Part of a small language model's weights.
Size: 14 layers, width 192, 4.86M parameters.
Training: a variant of Muon for these matrices, 3498 steps.
MLP neurons of a small language model. Each row is named by its layer, matrix (down: output weights) and neuron, and shows model dimensions 112-175. Each number is 128 + 32 x the weight over its row's rms, rounded and kept within 0 to 255. A neuron's up and down rows have the sign that makes its largest values positive.
A block is one neuron, or neurons of one layer that tend to fire together. After each block is what it responds to, as a language model described it from the Wikipedia text at the highest values.

L11.down21 [ 97 138  94 105 164 179 142 150 161  85 102 136 139 160  84 182 118 136 132 117 125 155 156 101  78  88 164 128 147 139  83 125 125 153 106 131 103 113 132  75 153 109 190 124 146 143 126 100  85 151 158 108 125 185  97  78 129  63 150 174 146 157 168  88]
L11.down44 [109  85 128 141 147 183 124 150 127 135 154 144 104 121 158 165 131 103 120 132 131 128 112 183 122 165 123 124 209 136 129 131 129 116  85 138 152  98 149 129 146 174 109 127 141 169 126 137 128  98 152 128 167 138 137  85  85 106 145 252  82 166 154 153]
L11.down53 [124 160 150 136 155 120 127 117 157 148 126 126 123 130 126 166 113 113 141 106 175 138 199 171 131 107  89 116 125 125 147 129 156 127 156 179 136 103 137 190 154 113 121 103 123 129 162 100 116 163 147 130 140 141 148 247  90  92 104 126 178 182 142 200]
L11.down70 [177  84 138 123 148 105 168  68  60 133 174 127 109 162 190 168 122 164 184  98 126 151 133 114 110 146 146 134  67  99 151 114 131 164 106 129 107 104 131 132 117 127  78 152 103 101  87 109 150 144  87 178 163 137 133 141 157 145 163 213 123 151 180 139]
L11.down80 [126 143 162 120 157 177  82 123 192 146  93 174 122 120 101 140 174 118 144 114 126 109 135  64 148  94 106 138 177 174 106 156 124 116 130 123  99 170 143 184  89  99 166 180 117 130  78 164  45 123 123 101 106 112 164 164 137 113 139 178 115 106 124  65]
L11.down122 [141 178 155 143 117  88  68 102 136 147  91  79 107 125  81  85 132 112 111 185 152 115  88 143  70 151 123 119 119 139 145 139 115 162 123 159 138 186 146 159 149 114  78 111 150  98 123 120 137 154 118 201 141  88  81  81 138 177 126  80 139 101  56  71]
L11.down169 [129 164 180 116 124 147 132 124 145 179 175 140 100 102 108 131 120  80 140 121  91 130 145 146 139 121 145 160 129 154 183 143  95  42 129 136 103  92 195 172  78 153 140 150 152 161 127  89 109 131  91 111 101 124 155 139 151 121 194 238 118 145 174 160]
L11.down200 [154  86 155 135 171 170  95 175 103 146 154 152  99 143 185 170 183 135  62 179  84 144  95 173  97 159 128  85 196 156  85 151 149 147 104 125 136  76 128 153  93 108 110 153  95  91 108 109  97 128 123 143 144 127 133 138 194  75 141 222  87 114 119 117]
L11.down228 [155 142 120  57  99 156  93 136 139 162 112 144  93 146 154 123  87 162 140 154 114 120 117 132 103  71 157  59 176 147 141 122 128 134 115 146 152 108 154 142  97 166 101 146 144 123 110 115 117  66 150 102 112 112 106 132  84 130 148 117 125 116 137 153]
L11.down234 [108 122  98 152 156 113 141  80 209 156 147 162 113 178 114 118 112 144  90 120 160 144  60 157 141 120  84 147 127  96 145 173  96 186 103 103 114  86 192 105 138  82 106 129 147 169 108 149  74 118 131 139 115 104 149  54 134 133 108  82 101 138  67  89]
L11.down251 [153 141 108 141 150 125  90 114  99 104 128  75 129 163 135 141 130 132 125 100 111 122  93 189 124 121 151 133 154 129 120 105 118 121  98 116 112  84 123 157 119  90 106 133 135 163 134 161  97 126 114 158 145 103 113 124 163 152  46 147 111 178 110  73]
L11.down263 [128  73 131 143 171 144  81 126  75  53 113 133 104 162 110 121 127 166 139 116 154 138 132 123 115 172  86 152 151 166 161 141 141 132  89 123 165 111 163 154 223 144 136 134  66 129 130 170 157  93 124 159 126 205 120 204 141 170 198  90 138 131  83 120]
L11.down275 [106 214  87 184 103 143 160  76 143 207  94  63 148 147  98  76 158 136 130 122 148 164 139 123 151 127  93 178 211 154  60 116 141 112 115 174 150 138 150 150 116 124 131 131 197 100 168 139 161 158 127 116 157 122 158 125 200 109  72 144 169  82 170 137]
L11.down358 [ 98 114 152 206  68 103 114 181 108 130 194 147 108  94 160 191 116 180 143 101 151 174 115 182  74 136 152 112 128 148 136 160 142 115 108  64 139 146 134 153 110 147 180 112 148 145 106 105 129 136 140 170 170 138 110 126 108 108 129 103  97 159 149  95]
L11.down375 [189  89 150 137 149 185 145 144 157 119 120 116 139 164 103 154 126 186 154  99 146 141 125 125 162  90 154  81  83 159 155 154 112 121  72 129 160 133 159 110 110 157  67  99 151 103 175  69 129 104 140 148  76 138  68  98 136 179 107 144 112  53 115  81]
L11.down427 [201 178  70 102  78  87  95 123  91 145 108 119 171 131  77  63 182 122  74 158 132  78  78  61  77  74 168  60 131 128 135 145 124 149 146 183 115 150 144 143 105 122 108 141 168  87  97 113 172 100 131 141 118 125 164  72 122 144 154  99 120 144 109  51]
Description: Split capitals and odd characters

L4.down105 [151 106 177  74 135 177 103 156 149 134 160 157 149 164 152 143 105 109 134  82 102  77 100 144 121  91 166 144 158 144 132  88 136 154  96 131  93 173  93  98  88 140  69 155 137  86  82 139 118 120 126 164 118  66 166 143  79 123 109 108 145  95 112  98]
L4.down294 [132 121  90  66  84  97  45 138 139 112 168  96 115 140 127 103 188 138 128 102 119 199 107 117 131 118 143 193 153 115 137 126 112 116  97 108 141 108  92 124 161 162 144  62 123 162 120  92 137  80 148 114 163 169  93 152 145 157 140 102 133 132 132  51]
L4.down392 [ 97 132 195  93 128 157  99 127 155  95 169  61 122 135 131 150 108 152  82 120 143  79  82 191  99  68  75 163 122 149 133 116 114 145 123 122 153 125 152 148 103 120  70 156 116 138  97 157 127  97 116  86 112 146  70 183 134 103 163 110  76 140 108 153]
L4.down436 [141  83 112 122 139 215 152 122 118 131 138 150 138 122 145 129 171 198 153  88 147 121 147 158  95  96 120 157 183 163 111 179  66 156  86 173 105 161 152 152 114 109  82 101  70 107  73 137 153 136 145 135 130 150  96  57 109 124 133 126 123 140 220  56]
Description: Word-initial capital I

L11.down16 [129 180 141 108 132 137 144  64 211 152 138 105 108 133 177 144  79  88 204  92  98 132 127 113  63 123 141  96  57  98  98 208 100 166 112 130  67 138 152 105 118  87  64 132 131 154 144 141 142 134 159 173  88 149  94  80 156 132  77 126 106 166 148 103]
L11.down26 [199 139  79 137 123 102 127 131 150 164 104 138 178 139 125  98 160  84 178  87  79 115 158 187 136 128 195 127  50  67 114 125 123 109 145 177 115 138 175 114 126 159 137  79 173 103 156 150 145 120 122 162 105 175  96 207 131 142 135 122 139 170  85 122]
L11.down56 [ 84 136 121 100 149 164  90  57 113 145 151 137 159 172 107 117 127  89 100  95  91 120  66  90 141 113 152 107 140 120 107 130 131 137 110 129  50 168  54 155 124 178 115 157  49 126 130 103 157 146 162 142 190 144 133 174 124 151 105 173 130 141 133 118]
L11.down89 [126 135  18 105 118 122 116 179 112  77 196  94 119 113 137  80 145 146 185 142  98 124 121 139  96  91  87 124 152 106 144 142 128 150  94 103 138 160 108 150  83 120 123 186 131 102 177 149 133 105 106 126 131 119 110 149 143 109 119 167 150 108 106 108]
L11.down97 [128 136  89  25 104 114 144 128 118 125 123 104 171 117 139 146 108 138 139 114 120 164 113 178 116 107 155  93 153 116 136 146 135 142 142 131 112 144  93 131 130 122 115   0 165 170  53 119  97 101 118 223 115 132 119 124 129 168 123 142 119 136 114 131]
L11.down142 [113 136 146  92  83 176 141 151 162 109 180 131 170  96 112 133 133 134  98 160 150  61 128 124  99  90 113 145 147 111 124 116 145 105 159 129 143 147 108 197 129 168 149 156 137  94 106 159 139 102  82 169 182  82 157 170 106 149 152 118 107  87  64 114]
L11.down153 [185 120 127 112 125  74 144 116 157 133 120 145  58 112  86 106 175 127 134 106 134 125 143  80 149 129 136 139 172 152 146 119 111 136 154 111 103 126 122 108 166 197 129 116  54 113  88 110 127  95 121 173  86 147 100 126  85 153 101 152 174 148 132 108]
L11.down154 [132 166  90 151  95  99 125 166 109 109 158  92 169 142 138 130 121 143 129  75 111 137 124 203 131 104 130  81 150 131 103 126 104 142  99 155 157 166 186 167 128 193 102 128  81  85 179 132 151 160 119  97 146 126 141  92 138  75 139  39 124 140  69  51]
L11.down172 [106 143  85 145  73 109 157 128 175  78 117 136 112 123 114  89 117 182 123  81 148 123 129 182 134  85 138 127 134 149 134 125  63 105 118  57 183 131 129 118  75 149 129 203  75 112 205 105 153 131 205 123 148 105 143  96 130 115 108 130 134 128 141 131]
L11.down190 [109 159 128 122 137 157 176 135 158  65 107 115 146 114 106 126 111 167 169 117 115 168 118 151 115 129 151 152 117 112  70 230 156  90 224 113 115  71 147 166  92 132 136 152 145  77 142  54 164 140  89 167 117 140 137 138  83 123 109  64 106 117 105 154]
L11.down241 [146  86 160 130 170  97  96 114 100 159 155 110  94 104  27 112 180 127 111 149  30  60 144 146 121 145  75 141 122  85  90 166 169 133 174 136  59 139 125 134 111 150 162 124  98  92 157  98 124 123 110 128 171 129 121 146 151 103  89 137 140 143 114 164]
L11.down270 [109 113  43 147 111 143 108 104 179 194  69 114 147 176  96 127 173 102 182 140 112  77 166 173 100 121 108 163 161 145 134 161  79 117 128 140 117 121  67 129 143 121  69 112 108 213 127  90 143 177 131  97 115 161 137 130 102 165 137 173 111  91  97 121]
L11.down279 [106 148 134  97 125 153  97 123 167 151 151 129 137 127 159  71 148 133 101 140 155 114 105 127 138  87 177 105 142 203 121 131 124 180 168 117 194 127 112  64 111  84 156 126  89 131 122 148 161 146  96 149 173 111 105 104 101 112 172  76 145 144  87  89]
L11.down303 [119  73  95 121 129 172 131 130  94 118 105  85 134 112 187  97 125  67 151 118 141 116 100 173 197  56 156 118 156 133 175 159 162 126 143  95 194 130  97 146 115 106 127 152  94 122 131 113 149 106 103  62 188 143 125 153 165 103 150 140 147 162 117 103]
L11.down383 [158 135  94 143 153 113 117 158 147 115  69 166 153 115 136  74 162 118 143  96  79 148 156 122 103 134 201 100 136 181 107  92 132 180 145 154  78 186 141 137  70 125 147 122 128 136 166 118  86 159  84 104 157 184  78 210  97 151 174 114 115 133 127  51]
L11.down423 [154 120 140 135  80 163 126 136  95  97 201  72 124 153 118 119 176 143  28 147 133 143  85  68 122  94 101 121 178  96 206 112 131 129 124 160 155 115  86 148 110 177  93 174 127  99 135 158 141 115 176 103  98 120 137 154 140 131 191 139 137 138 136 101]
Description: Before a year number

L8.down61 [ 84 147 184 130 126  95 113 179 167 120 116 128 131  51 124 110 152 126 111 109 127 101 108 130  96 162 138 147  70 206 156 169 141 137 122  88 109 123 147 116  66 143 104 179 139 126 129  88 105 157 157 160 141  97  79 219 112 130 126  71  97 108 147  94]
Description: Non-ASCII character bytes

L8.down105 [ 92 101  93 167  46  82 108 145 110 145  99 116 119 164 157 113 136 180 100 146 167 154 171 115 131 156 148 119 113  98  87  84 113  92 132 111 117  96 111 105 136 173  70 168 169 153 160  94 128 123 129 104 113 198  85 174  69 121 166 125  59 115 142 145]
Description: Initial letter of names

L4.down167 [129 120 128 132 197 132 138 114 137 180 170 130 169 130 119 124 100 124 167 118 109  96 177 141 118  45 189 113 126 108 189 129 106  96 185 131 188 114 140 163 140 145 125  95 103 162 133 120 174 115 152 154 212  95 125 196 120  90 109 151  79 118 190 150]
L4.down226 [122 107 146 148 114  87 112 143 138  99  95 144 147 131 126 178 104 165 156  56  70 149 131  97 120 133 141 231 156 160  58 103  59 156 106 140  68 173 116 119  58 151 120  93 148 165 105 182 133 142 102  83 107 166  51 148 154 174 157 118 126  87 137 108]
L4.down307 [127  68  38 106 157 113 116 107 131  84 131 169  85 108 119 172 154 132 111 138 112 174 141 125 124 155 140 106 146 103 130 123  68  95  89 149 109 138 169 141  94 102 107 169 150 156 123 152 118 119 143 107 129 142 126  55 169 193 144  68 104 149 152 171]
L4.down358 [144 125 148 115 182 208 216 156 142 120 144 151 139  48 125 106 100 137  99 107  95  94 107 157 140 175 142 120 124 140 148 138 122 126 118 174 129 121 164  88 168 137  61 116 135 157 166  91 177 113 125 128 152 107 126 210 105 124 102  95 164 104 159 134]
Description: Word-start fragments, foreign scripts